config.toml
hidden_act = "swiglu"
attn_scale = 0.0884
max_steps = 8796
MLP neurons of a small language model. Each row is named by its layer, matrix (down: output weights) and neuron, and shows model dimensions 160-255. Each number is 500 + 50 x the weight over its row's rms, rounded and kept within 0 to 999. Numbers have three digits each. A neuron's up and down rows have the sign that makes its largest values positive.
A block is one neuron, or neurons of one layer that tend to fire together. After each block is what it responds to, as a language model described it from the Wikipedia text at the highest values.

L16.down93:512564461511506482504412462470475424471512474415559527475437533442504552520482590449546501403534378494540539479537482522583469496491430538574484509577519449556603472508483414556478404425561493490524513564510524573530477562423586560449476478613578412432491531531560558489400551458505481439
L16.down171:519552482460441502536513542491432501491474542489433515469566456465607479479544472484435591469495527436521495451523479531505387479519463589447582448476445580456628466521542529463482461487606511491456444644440472632473531577606508444460486420494469548472445507479543438474533577492571433498
L16.down309:638507494519501573447528491471460571545485498496454485543526462528467559479510483450560418604470483467505496581541417468557451503488426462543454468432518525561447504428491477509528525514506448513473505517500470555556541573499530520477476363547510562439454475594560516450533433568437515515
L16.down589:528516530538476461458476448444418462473534460491388458576525409536512622515586544508530493456520445561501490522522493464489515453471559503519486494423475423575480636555505434642470465493429531554529558534527471472437499494460358565488509516468531569466469460446524447514485453424467454497
Description: Table and list formatting. Separator and whitespace tokens in structured Wikipedia data: the indented line before the second team's goalscorers in match reports, and header cells like "% |", "Total", "Record".

L12.down101:505383502527458467542516458571511457515431514426554486432480532461474462538492469410528501500482476477531574534423537543512525614436551466464498564453481558461541557446596586467563512490431469507470528522483526513494509497550502561512515544480514503449537528460415542553479559466556475461
L12.down577:554522453451534495488548478470541527415470500574476580571518446608508451499498522619535455453513426526440459528476516447436454451395522520596548473506573521571553436494509449523481531526506506457498396424498386518499486478489485375528452558545543411580464485524479464453367502470466509580
L12.down669:536440500501430491465509485485519513499492485524541469475465522459428609487540443505501489512518452509553579554378519658546590494415537459563461514461505528530439618497530521476485448547432516405511388501529460540499445527377389561371471398556458573470486502527556517525540625569516503518
L12.down951:595443480519532544485521461579519447418442448486425525533459441429440563623622507433461459505462565577470575454381513530499525576465493410509532521490472461540535566447534460539470563564487507411468525487503546460593517406564645579437476531503539497471558438366480500452560496480537430462
Description: Closing section-heading markers. Closing == or === that ends a Wikipedia section heading such as "=== International goals ===" or "==History=="; weaker on word-final pieces (Bas-s, Ma-ga-zine) and commas after "said".

L7.down708:463517571510556469526518424541425545509543537508535518541481501490464534511484403465425504568476454585479476461530551488518526503588494489486561455408491403462503431469474535431490619486538496498481486514491499548527466555515460566478506603499511475532507441470516486531573579434439512523
Description: Referred to; heading closers. Fires on "to" after referred/known/stating (e.g. "referred to as"), on closing == or === of section headings, and on word-final pieces like d, s, t.

L16.down203:386405550498596525444461523562487520521568474475445516483454591443448413464458402486542504477502603480562418485521521527569464470487453504464516525547477535446542499455502594483453506405531441481453571492498360474491426398524535586515468488471387526547606533437569359469464571477442528526
L16.down459:474451483522477444445523519445569522573468528517500540519534547416525547610610517453572488635463515543504451510531462469538569514458473468516522572612490524542550476505566541522524545467514519484554508540430470461535507386515579440548497543461430450492509480563505500512515408502453545487
L16.down630:490506488476452574492583491516538469461537470517420490517506491492536451570485498493441508505478508550471530351463479448536483479510452567498519460486557543556469521552540621582535558534435485549589586479537449530544494516505557547468556504482457501460548377582580479483543476515447438546
L16.down1019:504523497413502474487492502468471524411509464462548476493474519488504479518537417533402493507511390521496499436522535476462549502527491537461460474455583555432597532476519599516504487487589558554392537423541442469551406583503481548556502500495478411573570435485498499607405518527496493581
Description: Section heading closers. Closing == or === markers ending wiki section headings (Results, Certifications, District 15), plus first tokens of new lines after tables, like 1972.

L12.down197:498496524479475533470505497582577534536525460528511534533483522510459441548451519477535490541507421450418543443485536517420493518528479462500530432405393528505515521431569482446503551434484533468412456532519520519464546450528432582391512542444530579485541472397492460612586418560539554495
L12.down273:480548474561520474456406439438578474612580591446510549413540493425565517489617540459518561525467416445554464559532514488471468560439466547458509425519533541467482552501508510602511592498559551478553455494483518455483456500498458458440513386528465542524498523485604471495623447466535505501
L12.down630:418464494492493559544504428462520529436488579567444427543509480493551509528480460475501514565477470476629513502458491460497610511499509434584496530565482474428452439361590498589515562410492557517613440514553510476531493473459350507532320574471467518459604454577580574494528464541506511535
L12.down715:495377393480606470607515416519536457483514526448480520485477556530528539403629561445468465497506479465449498459539465448481531469456543490562469563424479485491431474493471460532418536495500550417510463471487529571512522484495525450444438477533541548498485439524506552489572420577445516544
Description: Table column headers. Column-header words in wiki tables and infobox fields, above all Votes after Candidate in election results, also ±%, GF, Writer(s), Species; weakly, scattered prose word endings.

L7.down127:487539440532582548559602458450560486529437478618516465418513449512487501410552579392493563483468449541450466555470445431428425560534609502440575474464583429598495525596520527381513513484473515553472548507422592434507483620534467488497585485444568555454410460494475636509529466484538441438
Description: Inside names and titles. Tokens in the middle of multi-word names and titles: linking prepositions (Society for, Court for), title-opening words (After, On), and word-completing pieces (Galax-y, Fries-land).

L16.down212:402502507529522511521477472491511466519568582510421435454665484551522438497501354508465561456547436445547500471515476508451519463518447524566454479534443442513558506551480538346565534517605501506545510461549546492565430484525573544615480545561567618491497515583481410476588455477521503519
L16.down588:449516483432529478502446528532449502531541509507478576481538511472602531409614558470479557497537439479561509472488527505544556603483612512473491503525433530469543435522470447496567465562507559564497511471440498426471473575570457493569465497418462511444373465467431483564477535491511520515
L16.down736:442568608555479476533401578502558513539499565562531377447525509519459520515539516472550547473516505553429557473461484511508490519449523455506425527427460496492518503463533493501491494480422422585466626402533497468445564519434536603447484458482506529527629491480497536542478542505507402416
L16.down814:493453607501477516513481514538515524491567505407540563556446504456508523515533449519575459515396486422518525537497517528538542466551463528504382499489496447455437508463465501550498545484524402485535492458427490527538537549479538423520493489428457524531452427501603391411546495479487566482
Description: Inside proper-name titles. Word pieces inside multiword proper names and titles of works, awards, organizations, such as Best, Historical, Mutant, People's.